Part of a small language model's weights: rotary positions.
MLP neurons of a small language model. Each row is named by its layer, matrix (gate and up: input weights; down: output weights) and neuron, and shows model dimensions 320-447. Each number is 128 + 24 x the weight over its row's rms, rounded and kept within 0 to 255. Numbers have three digits each. A neuron's up and down rows have the sign that makes its largest values positive.
After each neuron's rows, "fires on" lists the tokens most often at its 100 highest values on Wikipedia text that the model never trained on; "fires after" lists the tokens most often just before its 100 highest values on Wikipedia text that the model never trained on.

L2.gate1139:127130140190116147134153120099119117112146131148117112152165124146131161121113080132159150115134070103143147138176123093102140109116154141141141092095099104141102131144173139118133136105146125145118114137114133111102105075122136108143142128139178098101093152168134120158113091151129087167116142125131104140131137148125133113134117133160142091098122111180102127115121089122104119136152
L2.up1139:150108133124104142184097159168140129162106112120128126121111109120082119117125113129127114109153117128161114116125157123112137116166121127146145090122122156170148107141176150118120116160128080130145127165138125117172111126125129147143095076140130150150144138129163155111118168101117141126145137090142106119153122123119170121176115096097135111151161148120126168152146159116156150086109
L2.down1139:135135143114126141143090127139111142132159134097108112102142119139125171168128109132097154088120124099112109141115100097127130097097182125167123123128078108146124112151146134101148154135119151140134084110149158127106112123122187096122138100134125112086087147165146121153150136158162111153105125165111108097116130126102087096141123132176109103112138103133082109130106080096116107147139
fires on: "-", " of"
fires after: "\n", " age", "-"

L2.gate509:145102113101128135101136117103138152128105092126112144124115155174129091151147136144084160137157139042094145134167090110110108157116126088104104110093120156131107127124147162105094116091123155131149134137114123129105147088142167159135122129161150140089138113121126134140076127124119068140103144155103134155108137118121120155130122114138144173106148150134096190134128138125146141123091
L2.up509:152151124171126105158119107118127088131104122117077161134100123136094123127111145131127106114131155063120108081156131096100107126156142122107151100093154086103141155152155147113128135092121125127149149112135107162179187097146111130060130125152112161114123143141125134109137122117117121146127148114168106129096124119174155154121131117075129108144133158084154162127116116136135136129110
L2.down509:132114142111136084117124142132124125119156148121157138146121002131121166093162150134120126128104150157122114161125128118130150107119117159161107160144097123114132155158138078158173110175155171125143121141150137118103125143124099111166103137123139122193113124143116115135162116139142141104151092126148103130115159150145105117138111142164099081110100108144131120080153122108077131155146
fires on: "-"
fires after: "\n"

L2.gate493:134140110136137100116055178153109096157146103173136091143126104126111179126129116156139097126112142154079180102103157130148094136117112128142169099105125100159152137139195116058140138096116159111104125119122154138113127179120092145168152110147137147141146125096101128066147138129146157139099105168150115140138113125130110093097133140134141150141149140102106117143116113129173095167100
L2.up493:104135106111148141141094146136115148110101096141143110151141138125086114134161122142143117128147115134122164121138135112157144122077131143103123128076161162175161090186142135129090122118098112084155122127137130143112126133123132106109139148150139124136112058116165101154097109111097109136133150149094104189140136104145135132126116141106121100149124085102075182148125172119132133143104
L2.down493:132148124135151083144130105109115144142113153140125125084101129129118139103077115124122116129138171120123101146115108124156053139141122123156131152163078117109131143081139151104133125070109148133153090115173107097169156133158137110150150115099113129128167158150119167123152154168162129122089084142158116140153142117132149159119138104136159141060107158123147105136161114172127124133135
fires on: " been", " not"
fires after: " has", " have", " had", " could", " did", " was"

L5.gate786:125122118151144181103131117131083101115107115186128105174178100138127131162143099161101136131128131133143110122169095126115176142138173094148133116157099145142166138131132141113139142151115137105124168101138085114101124114137150115135137126104166131112165123128139110144120112148104108144153150172059132147110129146113135144105121125143140127152110109145124147141087100144118117105142
L5.up786:099139110166152131097111092133131154191140150120135141125092118159110122142111124154134107125109144148152112129151130135081153139135137128113132117122160131117101137161121111169147141121135089105168130115141140122146151132111102124185120121086155120155151120116147110154110132145118139143170155113134134148103158158119117114092093133111098111147183132127123122164101149137164165126099
L5.down786:134101154124159112130146122127127139125138125100110120172098160116160112093114093108099110138154091109121125130136124153163105116101109167131116118109116127147134130143138120142103122129113165137074097119103120127104142146125118120158137127156111093140120134137108131122151085145139152120110101150109109093135114132130129143126150141133162136158092141128141099090142140134101130158129
fires on: " ", " Squadron", "AF", " Award"
fires after: "|", ")", "ux", " Platinum"

L2.gate476:140114167138162110144124107173130164147119097097122064145159166113146121113090146129091099131103155104149131134117115096194127111124100120108146121143119086143151139089106134145107145105114128148176131151142116083149183164155116119079086114135084129141135090123135111158145147120093149065130105086099158123107133126123150177141141089105084129119105097144131078185105126121159123141122
L2.up476:148141112117099136134084130173144094083100153103108076103150130101124139171083086128092153105131087115096123148100150111148133123147129122087105109142156145135166154129096145145136137112121107158103128149106102087150103123111119131140135104124120145130159133179134145159106114171150147127102118146164128157127104092137169112115120123111183098091178125142139102155132149147098127134141
L2.down476:118100199104107119149153119154136146144125129108109133125152211116129148099124118137142152131148110131137139120155173136113151136122103126094081152123106133117085129128148141116122097138154118102136118120155109149137155156122131123108157156143144149107148134125176076157155170122134110098156150170119166110151111154156114089181123107103078102122110102109133132126143129102144152150107
fires on: "\n", " by", " |", "\n "
fires after: " |", "\n", " the"

L2.gate336:162148154098125088116134142128113081140133123147143115120118154145155140131121106094187096167107172152104101113118175106180110111115127142151178129127102095118131128121135091150107164172082109139095142161108085143158101129118131136149099114165087104148075132155177117126137071130108134123107106131146129119136106123095136101136122093139132118136116119115131098110179129099101106124159
L2.up336:135149107109106156153149117156112117149184147122120124126090121164126085114102145187136137094165144185135119111135142089126140110150100149112178133155114137128098148113161115125087136134161132176128171125162115131156125179074138173126136152139123086149105127097160091124142088080092138150088101100127154101114127127113167115165121130113148133143128095089133092140157152142132146127143
L2.down336:091109105176144182142145126139149152119154119128159160124123100122133118136124138166112109110135087100191134137114093151093158167137113093089091127145152131114130136146130160118142089073166119113153125094113161128112144098127119160090169118100160165111180126110081140152162136114141099123137131166118130163104150127170104164124123136107123142113114127141118157143100103120164163148087
fires on: " |"
fires after: " ", " 0", " 1"

L2.gate1153:159121128117087138124123136086129127195110124156091175115132165109136139141158176098139150149145132146126123128124168117108152115139117145152101166111155160123144129142108138135103146103146072126113128118142147151032079142089120127113136072119100122175077125139140144112080084133167116095135143126119109036129137117121163115120126154108128102163122126120131111111148104092103124161160
L2.up1153:140124155153147150144106105144150112123137126123129102147173135140133142078147120139124122131190127088107125173168122089125064169156157138097133159123095092134123101073151107155150115160116147120123091171121142116168113135153147138112141136115095120109122161125161143137119108121108142136137143126135111143109109138098102147109128116107137145095132110129137151151153119119117109131122
L2.down1153:178099119137084122124137151103094142160084128139113173101126187093123139098129177093099141167150123129142140128152159105121128117128096115136091138100154178128134133121106127115106117121117055111129106094126099145071109136094122125137145106119112114139084124112152143123126123115154154122113174108119117051122116112101156130167136150100108095174101157105117128120125093095118128127146
fires on: "\n"
fires after: "\n"

L5.gate570:094124112155150158120097133159122121148167130131115162150055145125182165134110136141165115155145130103090125142165159093169125184109085134123139108142117124137122125059140140154137106129118146157129152128128097120194084161150132134125126157123126161140132134108134101128156176134168140158173143144118087133123156099144112140114131145158147144079130111147118165105170092123153100113100
L5.up570:105108108122133190097125141162131099141128144128128129104078131128112158170108124137097167121127145148165117129109160140115133138105151119142157137109102101181148148133158148157160103147131153111075130106111107091120140118170183158118124167115151107111163132130119158102146127119132127152145118136129117159128068095104106126119150094118117105075129161156096162117129121196107092144139
L5.down570:097145206104135138135135121146156098159120152167183122132152135115130131148107102158148113132141115150144162157166155125138115108139109129125142091121121167139143107164124115123159116134135126112106111104078175137100135164119112105136136175117143115083125170099126130131164123085116125143096112132130126118126065121148119144101129089175128130110115146156103136143130139124145141141118
fires on: "-", " a", ",", " on"
fires after: "\n", " with", " and", " in"

L5.gate1250:110074110154147119144155153162108142151107129160060113157172143107167147140111116170127156039074162133163141153133107162109134086091141143093107157136131139116128150137170187142166095096121133118139159111100094125098136137130083102098117142121125117095117149141162146148142109149097092165152097103134123132120125109108121138101169125152110113133154095137103124159119140089157105117147
L5.up1250:158160117133103154165138177166137141141135144115130143121113103157094130128143090126125145134133141130167136158094111118128125114148140149119087138144101114198100131136135117082149126091138143078131128140140119161149115091120124099133131137113087133096131144141144124136143160137121169101152091116134134134136124156143158093115095135109077135136138161128179141103138133153082160139196
L5.down1250:116140141115113134144122087146146166173126156122104170149149183134114123125123119124104151173083114164116149118139167137158167148133144158158109146102121142113147136118122096136151115148135122191155112080083166119115136157120110141137135142136112103116142106095146145153129141108167123118082175080151146096125188161102114133188120101130122129099165145102154121145117159110190135135129
fires on: "\n", " by", " directed", " the"
fires after: " |", "\n", " Succeeded", " Preceded", " the", " of"

L2.gate913:139106138111124103112102135075137106110126130162126126120119159151143142170134168069133171153122140153137172143125111142143083141132112095105127120136143105149143141141140171146137149150157127093147140138109154098154098136166123124097147145161154125106122111128151098125147130099155092123131130115122082142118128097125089114129180120121124135129129178125129137101142142158127153156155
L2.up913:116122152197109104127126112165108133131093101122133149168169149098138114127157104138159117165106145125146093095144115098125136151135130124107136166124134143124161136111135054147117119087125178164125075144141125156123116142127106147119085119094113122163114166097152180107123102156120154115130099146107118096081125116133122163127115121099143166158136125124124125121162092089090113133112
L2.down913:116118148098112098127124085095120111105115144133131130125114228119150142130115147098108136146116160129135165093146123168119084117108138090122115108134114073143146170171128169148131121176155115076148161127100160110159153115170142117106148142142151125132120115126139104135169153127131074119160152128116113152144101120096126115142159126126110092115123170103125125093097132131113155119136
fires on: "\n"
fires after: "\n"

L5.gate370:115131175138119126109131145130150150115176118145110145131154100118109104149128112046109120106085113090117151125112102113139101138172152115096112118142168141131107088108117116112145153103133136134150127118153137157173119143156172122128100105134133156070117102094123119145132137139102134116157148096132116130118079173117114129125135097149092120104102099145101126145165110136109154085151
L5.up370:102134182170114164152121129119144143150099169166145119062135154123076125104155102100156134133128103120109141122099123106093118140107162122159135126156135115176141108145124073131160155072111125104144113116161154092123126107112120112162144166100091141097121190144136081095121131158114089146107127122147123137130142144124104139118115129077108086169122089153099129132150118117113134109087
L5.down370:140126122098131136148107119096110113110097164090140124123127127122135159136167143144164177140125092120086145131096105138077151136106123123160157118137116159107140119138142122161149129107141164129095172089117130079123133129128178137160156178143119129157085144103162136073130183111119122138095148158106117127159118145096059135165136122119116138193154132120133107189129134119146132132134
fires on: "|", "ap"
fires after: "\n", " Cl", " the"

L2.gate614:098103125094144090084099157093137162155127093107109127147113113102123163112135155142182157133106155112119122131135153164155101103118104135139107113144098119147124135133086132150155115119106142118107167164173171123127130147198110092150123084118077136132146113159149189136144111146148108140095139128166145157098089087142132131121144125151134112138143144133134094089141127176138145138138
L2.up614:134155128106154080106109176116105179154133113104111134140091125120123144099189131120143130128125163100131143138128188141134119085130104133158117138144108123135151152148116167156111136101129150162089158173158132106134132136123126118116145114143136116123122111170126178065112083141125116130114152115166165165104115080107123105123137149101105091147131160148114121115140117132158137150134
L2.down614:152171141103133134140160114163153102130155139145140107158148149123121146118156127077090089123186150104134161144125137106164164171149136128081127143116104148133140114147140140133108125120149117127154119137114121144129165111077158130121133177126145142150129137162097094091131107087107110123148162162115156115138163123149119104109113138099128150136075117131145097195123127077135124153139
fires on: " |"
fires after: " 0", " 1", " 7", " 3", " 4"

L2.gate591:146144123172147105138108161108156094087135108149144151191133125106130143104155153148146084151130117116127101127134164121113115131141144107162090130114125133113148096099155122104148097150115165095098112100124112120089106126124122137106159125113098140142098155119142140116157131140123101123115150170067125117113105103087148165136146141134140140148125120118117151113160152121104109131113
L2.up591:139101122119107096112115120134111118079133119135129088141143158148100121155140148139150087126160141085129129135130116165153134125123100176124136133126108128165073162125120121167121162106149116102093136149099138098079164137139137056152124175114112094110108126123132115107116153138151130145102117070121128129142136134164104096124082125163135131145120092124104109112098104101145126141151
L2.down591:089113118133141093137097126112107100105133133147119160140130105119129096121142115096096100129222102113136092094108135030106118145135111148124108127129084093171135164142151138098121139066161142127135112126165154127123136127142131132139096136111149124137139116102126129131149135161091105104117141162093113135180132153106098109095130105092124113155122147162173139174144155109151104125123
fires on: " 1", " following", " this", "According"
fires after: "\n", "|", "-", "The", " in", " |"

L2.gate268:115134141133107078146165080128151142142126137124149138093125123122127158089169138110120127146140064154172141112125097105149135127097093079081092110131104151116130146126083118142094109120152106115076109140138169153138123112109153104150101148090133146158155114103142104107152131116114164087145137138093143137159173131115123164141133099143107118145112108119126134130118102163138137166111
L2.up268:133135127148151145135118112140147112144115110129127133133152087146119148131108121137130126104105145132125094191158125120138105102122104125127137135092131128127131133111118116138125139153117111094149132115117111120172140128143139124111156142129157122144128085107109155176150142097141121128137099099127134142140084117090111146115135107116113119113097141145109128134125120126175092118107
L2.down268:129102118122094096137130104086133115139123123127140119123124154123122129115156140147146141152123061127153123109119130071105165116139075129079113099111114132105116135138152137161093131149147152127119123124153117158144130137136115105157095112109130154142173133113175119116095122153138158141116123121134107146138146167132130104169102147145123147161096144115149121088134114116114118116100
fires on: " States", " U.S.", " US", " California", " UK"
fires after: " United", " the", " of"

L2.gate502:111120109189163096109098138140133167106080133100133110112123125089130146138130137104160137120143130173145121141139096154128144125134129110166086165132129086145148118117140133122148115143106122134151151102104141176167119128181115164152127099125119124130104137088135126102114142150153101115130122094108087121088154124098129152107120108136130155139101134146171166136145035107144141132131
L2.up502:147105122160190094126089127175139157140104138145154111123081144154153132125156128178131130110122129132106157126094095115109129124130148112131094092148149120102146121151162144121121141118110077113113140093126111105140130140153110142126075148103120125125157115097160107136091131148134098149116167129140122211138150122119085085155141146067099136113149129153140166166138098080109099132115
L2.down502:144146116098137154106166122115131110108126139111119152129129197100122144106124123117109138133133114128076126107165167124153135120141127143118148103133124163112149148158116134116139116119142109142169101152099128125124141129103125102098166122148104093098124142122092117146174108107111157150127167178131142141122089115145109111167129132127121136121140147108152114111093134154134115093141
fires on: "\n", " |"
fires after: "\n", " "

L5.gate362:095078160165101114124118124130188130085120110091176099137145106104158112142141114121145183144115126103165145129145119097158131137123076141093113090136167164107123122141144146070137121143096124122150104101176145142105117155113142171125135094102128099187158136103129138137130126105124129090115151113114133149108137144129125166148076098091128144107130188157131158172103108107139116128092
L5.up362:123103133114136135114138172131136118143154100094131130112155077153111126120114111118140142131099118087166139157153143123105108148137136127134107078125143143138122110157128136143163134129139131129128098143123097081079135131113090150128116134166139113124139095102157157155152102134138086060173109152089088098132090112141153139128137103127122135136131127139110120129153143141165161133087
L5.down362:152125160116113112165137128095161134138143125149103151161119174139137082130131138108111115092136098145092150115101160110119115149110114133176130132136126169135180155137092164090121149112122144131077176091148145103084155134100148142136130112093134124106092151113117139125052167118125158196113146137137129130158153147127105101142101141125126135130108159128137125122164164140086133120144
fires on: "-", "|", "ologist"
fires after: "\n", "i"

L5.gate316:166119133140141118144109108139118136065142126098097135097130129148157145147152164124134081140132135154145136149163126109158145096135075096124165132116196142134109079138110120095146145140130148132140152109102126102153150113139118099085141134071129104109166185081141175167138149128140106131144167145143116122116109105127114152131105105148107096122112155107118140123146137124176139094123
L5.up316:102124125132110098151141082129163141165137113151172117129166098093154117070095118087143116107148133135128148113144130138099132122133167115134131120127106173091133123161153107135131125134098137133157101147146107108100106137090138135151061121146124106177119121109089147133104132095151165133074121188124119116128138162113142111129133117107172154154115104142160124134144136156112088100084
L5.down316:157113115122149129140171141147145122095130089114173165108098120111123130162100150107148082147148132168110126149087119116059151113081127173154118161204083131116145151154100159158184122136121100122157130139128181148142150115123166108149188200163148123131123100118188124109144172127083121141143135111118116158122146135154157145103141130146121145156109113156152139100144122123127158116173
fires on: "|", "==History==", " by"
fires after: "\n"

L5.gate1316:150149119155118132153155110122131165096122140135124142106118085123111155133166109138094142117154109133128131152127162127115167091142138168128172093194125154135129161103117145118140106086125120153140165112116148099131153091128134104163127133070163136152154142157131125147138154153146163120142171144118143100162108150100158171130110142115146101111162152136123169080172142155107130149188
L5.up1316:082184089118131135126150133131165134128157127141132127126128163145110118126156160121124117117148105096121133159135103161110137071114084163159137142146158123107072169142111105148104137132151120094123130171157125101118134097135159172125190124156121165189142168109129147129162124144127114078110111108144127139153158110119168159063114130071146098115127143156147101093162133144112125114163
L5.down1316:122050126113130109168081115174132111127122092130132094116096136142123137100095142132120144145096117186100140120135113141134154133107110130128110097105106137117112095153138145156159160118148145125131146089084124140119141118141120133146126121118125110119145103147121102124134141133099151140136132143108127153122161118111141118119156094184121151206119109078113128193125138142150129142110
fires on: " ", "General"
fires after: " |", "\n", "|"

L5.gate919:092090173103134125140116128092133116112119085125150120163150096129104147168099163114136148152144138104198114153133170133113113150163122131149116149103139138129105081036150148096145112143114137130137119112094179139147138139126124179131133148148145126158124100112146112171116126163179135111127153133112180180092087119070065137092139090121134148135090125125114121137149136158147121107129
L5.up919:114089127126134140156137137108135164098133116122139131110166103114161108172138137130085110122126107100146167136142160090111156118146114164107052125167136124119124120114123101090120116108152089130120157161116146128096132160153126155173143146147169137176144107122152145133090161116090123129139112117107171150110157131110103107086110120110123113173097152105074164153154106150108168132073
L5.down919:137129122129128120117141104108125132143159111141121130106147119127159119116127113134122112096138119124089128153137121089104147122175096140122094085145149153130147147137107167135131128085132149170133119158121112095103165140176150141198126113105160139151148124156170128108109146115067127170111107133143128118132158157102135115135115091096101126156129159090085125145136129162100146124107
fires on: "-", "|"
fires after: "\n"

L2.gate1187:123107162148132077151097165123166136098120124154128107171134130098143129119080133161182146138097165144138144184147105131137132162154082126148097135137098095106116166131148109130172129180151164107137134119113145147145076124121134112145135139168105132173111122065137103129097157116114096167118157137081140118123103137122110135134175126156078120069094127120113110142187135109115137156132
L2.up1187:143159098149123111108104072137108121148133143097100116120131155175148134112057120143109108140121119159083155132117091097143127151135121143147154150165147060116124129072150106118140185149143105110144102154132131130174136154143130136129131141143126091118125184121125091110130114130111109123084120177103137136086115101124118127117128130137148186131109152143126198147144108131137103140123
L2.down1187:162124077119133140115153099114125114164123125089096137111108180172167164143117148115076122163154112116119110076122133146086117072108161134065125164144190113142109132117116141159087156108139095110149090126052122128143118120104103109100119116041114179115153179142168117117147129121120116087119126085113106166117145105130125104128115118103148118137121140114088137089094118139154132101095
fires on: "\n"
fires after: "\n", " |"

L2.gate1065:102161137152124113148114117149142132112137108103140161132143142123099145143110072100142128097159131087104151122163150162157128137119128141144164168126134145123123119128182121097169119163073122163155154127142166132134131153135166172115078126112156118165155141125108147171114137143132147152132157109148107120113124136101144138104129083135095158129126132146146157123111069130141157094111
L2.up1065:097150137109081145149170135136128148132153153133145134128099141106112097120139104096127103153105141107140116105104155108129139145107119139139111112143095167166151152148146120124102155105105158150144106077096103131134118116110126139143120144134214142074132092113137152129121147111093154089120126102124106091124114163140156119136085097142146169149153104145154113117132166126134145112163
L2.down1065:113103114138141130116133089070137122153125119102129132127165092113147181135124091159155156144131146134144117140130085130079105145104108122124086099132084137129143178151077116152123084107148078129117098151186122098128139092130128128106140120096133137149099135157138118154116126155147120082115079125172128109140130139124102093105138135106114102146130131103071121148131132104143112162117
fires on: "-", " teach"
fires after: "\n", " to"

L2.gate678:131110163151137138086136123167122132125109120148111146116152144106142134143141147135139173116139187091143132127111097137108077167087147126154122132113095133136134107090117135082148119118165121082108119122151142105134104117073130137112169154149154150165151125099163121153203159163101164119156106122172092143171127098114104079116108124151113142130099147148127125078148118134136121165114
L2.up678:145126147137146143152139105142154110141112137113138152112137133090147136154169147125107142123116165132134092121073121130170086122093106157162099102103098131116170119096149148094133132105129094104153121127138157159099128148126134102124149154146128132134178086099138154117109117108130162144121109131152143138188159099098117108149080102144072151084140126104107133119172122166141112146106
L2.down678:130140126086119097189139157108128118161139117118169164136131103141106153121145100113099079134119144156103099111116152150174140136137131124140156111118122134100118107097144154096110150134116162128139133161100146132123170123179155106148161114169040115111130115130129143095095109096140135114126136140117155096138115108134134153161117144146110146063127119114141152165133111145122144115129
fires on: " not", " never", " no"
fires after: " did", " was", " is", " could", " does", " would"

L2.gate1134:118118188147129103131117092124144133095123088174132141121141192137083114111210186109146109158143109089126145112172128165166082132161123105126163144135118118136118121100157161140091142160124094109135115144121214111163128117083109097078135095122102130120115186137120129133106129125113098122096114116113101112163146137138158170168108100114130114114148147110097146119135100130127142121118
L2.up1134:123136158153142090161159077112101110138144161164101133069143146143107106125168171137123098121093155116073134112155117133171111141174137083090147106159123140158124088139120148137117141135127128134138133123150153126157153098099129172139169146166151110126144125136097117127111173120087062145065095114112163117160162128128185160138097144111140136151151129113112155143109146141129169115098
L2.down1134:114118088137133117129114158119106131146131145129103123106117056160154153147083112116141161126169154157125110137112130124094154098133082180112115116170162143103122134179122110146162144120135178124148135113100098113109099087161171180148130151118184136122126075132136121148144115152137122138146115119134163150098124137103107085077159141133102140149087120136178129147135120138122125159064
fires on: "-", " The", " hold", " Form"
fires after: "\n", " Democratic", "."

L2.gate1116:140093153162159078149116094130098166132159111105104125134123182115132133099143149149137124174142117153157098141157127106141088149108141120103126130132120146153149156110169143106125177116121128087144107115141146145101160112123129106082137152152078132131153111082138097098122106128110095130101122139141125167125151125116107119111125167107100148134123141153157138154113143069122112165101
L2.up1116:132096163112109102094085174149112095116119092162164119138134122122139183089152117147136104114116158120126147124116062145124143170095123123101139183117087153168086123090138057126135129160083147085174108106123112084142087138167130139100124136129143094132138123093155151139142117156148108145114133157117124168144134151191158125114128116138160143109142113143150108144195123084129136159140
L2.down1116:160140148133103119164136094130113160148146147109129147115095209098160079125090128105119152158137123126137097126151158086122151118153136155120127099154147138130180166146102185123113129105142059125097096138152169160141148108111122119168145158113087161136134120069122079114123152126082091118117129107127118138102118108082111135131138154105103144130127154110105138121104127119141150080103
fires on: "\n"
fires after: "\n", " |", "===", " ==="

L2.gate1002:100093163160138127129087161129159131100101150138151112166127141127111120138187142142142131122141112135136108124129165108111128144170138117128111119131123202135118119090171149083081171160117134100104146101137086149142110141190127165147100125143137150114156149101143171143113149160143121120133135143137155145079154155134095145132096127148132179142105143134166138090187095138091143103092
L2.up1002:157101125131119120126101145138109100124150169108147096124135111110135098104157151146147126131137129068138133089102109077139092096134156119107153105130097138160107128143134090130145121085125128114125122112131107097138150079066174113124124117145121095147106100110149141147145122136163167138104164160121123156103149129160146090125140130115136147105126118126147141100092139140145145144122
L2.down1002:094109112127066118188130092134108101124097134150178121122169144171132092121100112145144151139116142144157142122121167155126102105118125170164099148121149146157107130136147181145148149175159115088145122124109146117114099169103131116127138152137123151097163142154144119159110127123137121092096142151131140138148137145116099151143122140117099104128092121151121101109137125125148113133157
fires on: "B", "G", " •"
fires after: "\n", "-"

L2.gate154:099161122097159155119120143111160111122142108156141151163142129109134125089118150133185087109114137082128103133166120137180131166146010106135134100146132157122137111136122118175129150161115129123149143136082122136153103152119128190152124128166168125107132102175129131103112129113099128109105128140134120138122146115092094154156130164115099136127100077116122115123090113155131157161171
L2.up154:173112121039137118100132141107181169139120091099130175145137104121133126128107065082134129134137140130140097151121096136096124120124086082168152126122125125164140114126121100158134049132118106125167115139137115106143130083140112110138105106112139154114143124143153151115147140122079111083131171115135136150110097111104129085196136109150100144137106079107138101108171156125123113157101
L2.down154:124135090123144138105124122126088139126094117138144164140145144099145128061184124114174097111140110109124112143155139164180122129182093118099132139126106111123158137146146123147128157134130137131155128147079104118134147167148131161132146146134133140117133100127113108155101101110141135073114134167147099145131121079112101129146109126126120121125114084139110128125094119138094156187178
fires on: " |"
fires after: " ", " 0", " 5"

L2.gate595:133118132153185136098121122118139121110142158117158106167146133181151125120151168121152134117115135126138107165158154105091096117134115132120141112124150135127107125090105117154157106106128150124095163132134110110113098162141125155120133128089134210151127140091173096094140108140129118131135146073135117103073104142105155147131111087118131160135128155138140165173174100156160164121148
L2.up595:113091126119139162113133101141160101137145129094110181110120138130098140156101155137122106119151100119154140138126149122150111168069162157149173136147166139106145122133148146115092099167129146122159139128108116110096131153147093122131101122118089099152155112126124110090128163121141102163156127128101118126137099136169152119119179104131100112174118152122154126140125148116148124135108
L2.down595:141086167140136112094105164130148108126136182113150112141130104150154125108133148108111155133146191146117170153090105110130136081108112107136109123129170100117153104102073142116126117105150143136123105117134126129118091124149144089122107116132119131092104152115115141109085139151112144117124094140104117109115100158134105142085106105103131152127117131151148153129121114120124158133126
fires on: "-", " |"
fires after: "\n", " 1921"

L5.gate1116:103124138087119113109115146166127135105155108107158139132123132109123123137164099117143163091156096118158129140142110129088116104115159135146122101140137149172150123147134126156134173128116154130138119105145150151126117155163160159081148146152120140104094108160121106131117134118136162119118155078087066156095125114124139142114103106151149132136085122150118150124144076130138136153139
L5.up1116:130099116115136143142135139142132123120133135122151092118150140125071094148163126142122168110122098090120132148136135134123117114151153098131114105148131103100131083128118127107122142122119142110159144134128149117133143130157102140119107125104161117132164108159113125175096182141132105158075086120100140151127129117133148128135116149133180146144144140114126126141121092121111144143174
L5.down1116:120130136145190136141142147102110153098091123116105105106160124138166100101157133135079145086122161147092131163130113128131146129162074131116148131131134137097102146119143165104126124117156119145159097157154091090092139150105119120168094157164113112136146110123128139123117130084168116177156127153143142174149126129156137125161127110131153132122131173122135140133100125133125127137142
fires on: "-", "\n", ":", " St", "|"
fires after: "\n", " |", " KOR", " (born"

L2.gate1285:152120139089115118098138179102117166122118085116187181117146115140130135143128108107120129110107135097142149132115117135135134123133170120167110138107109132133053103111146110090077135133120148165101141083130109135114138063120144166084156077124132163112139182100096158121124137142122113091131157127106097148130139169156127123133123114128142125170125103163125136128114124103122154126161
L2.up1285:135150104131112095147119139130144106105094151123098187144126128156096140181159143102139134108147118121133087088134133106124112106111162173081102159119132116113133116122105163135120182121119145095108116120100119137111145153132115119138085115093109146121153132118134133118105137167150146123077156161159122140137111111113121143127165104146139143092120151106138137109096096146112133106087
L2.down1285:123133126130126161121124132112083137108113132157157139129142126081125131101104104138082133170122146135125118168131144077134069140082104130169110112143143140139159163140125145116124112080154156133174102160109140123135151081123159147134136155180146128163123142137119118178150104117103101094189171121097137139150114159089125137101090154098124083150149136123085096145163119142163168152129
fires on: "|"
fires after: "\n"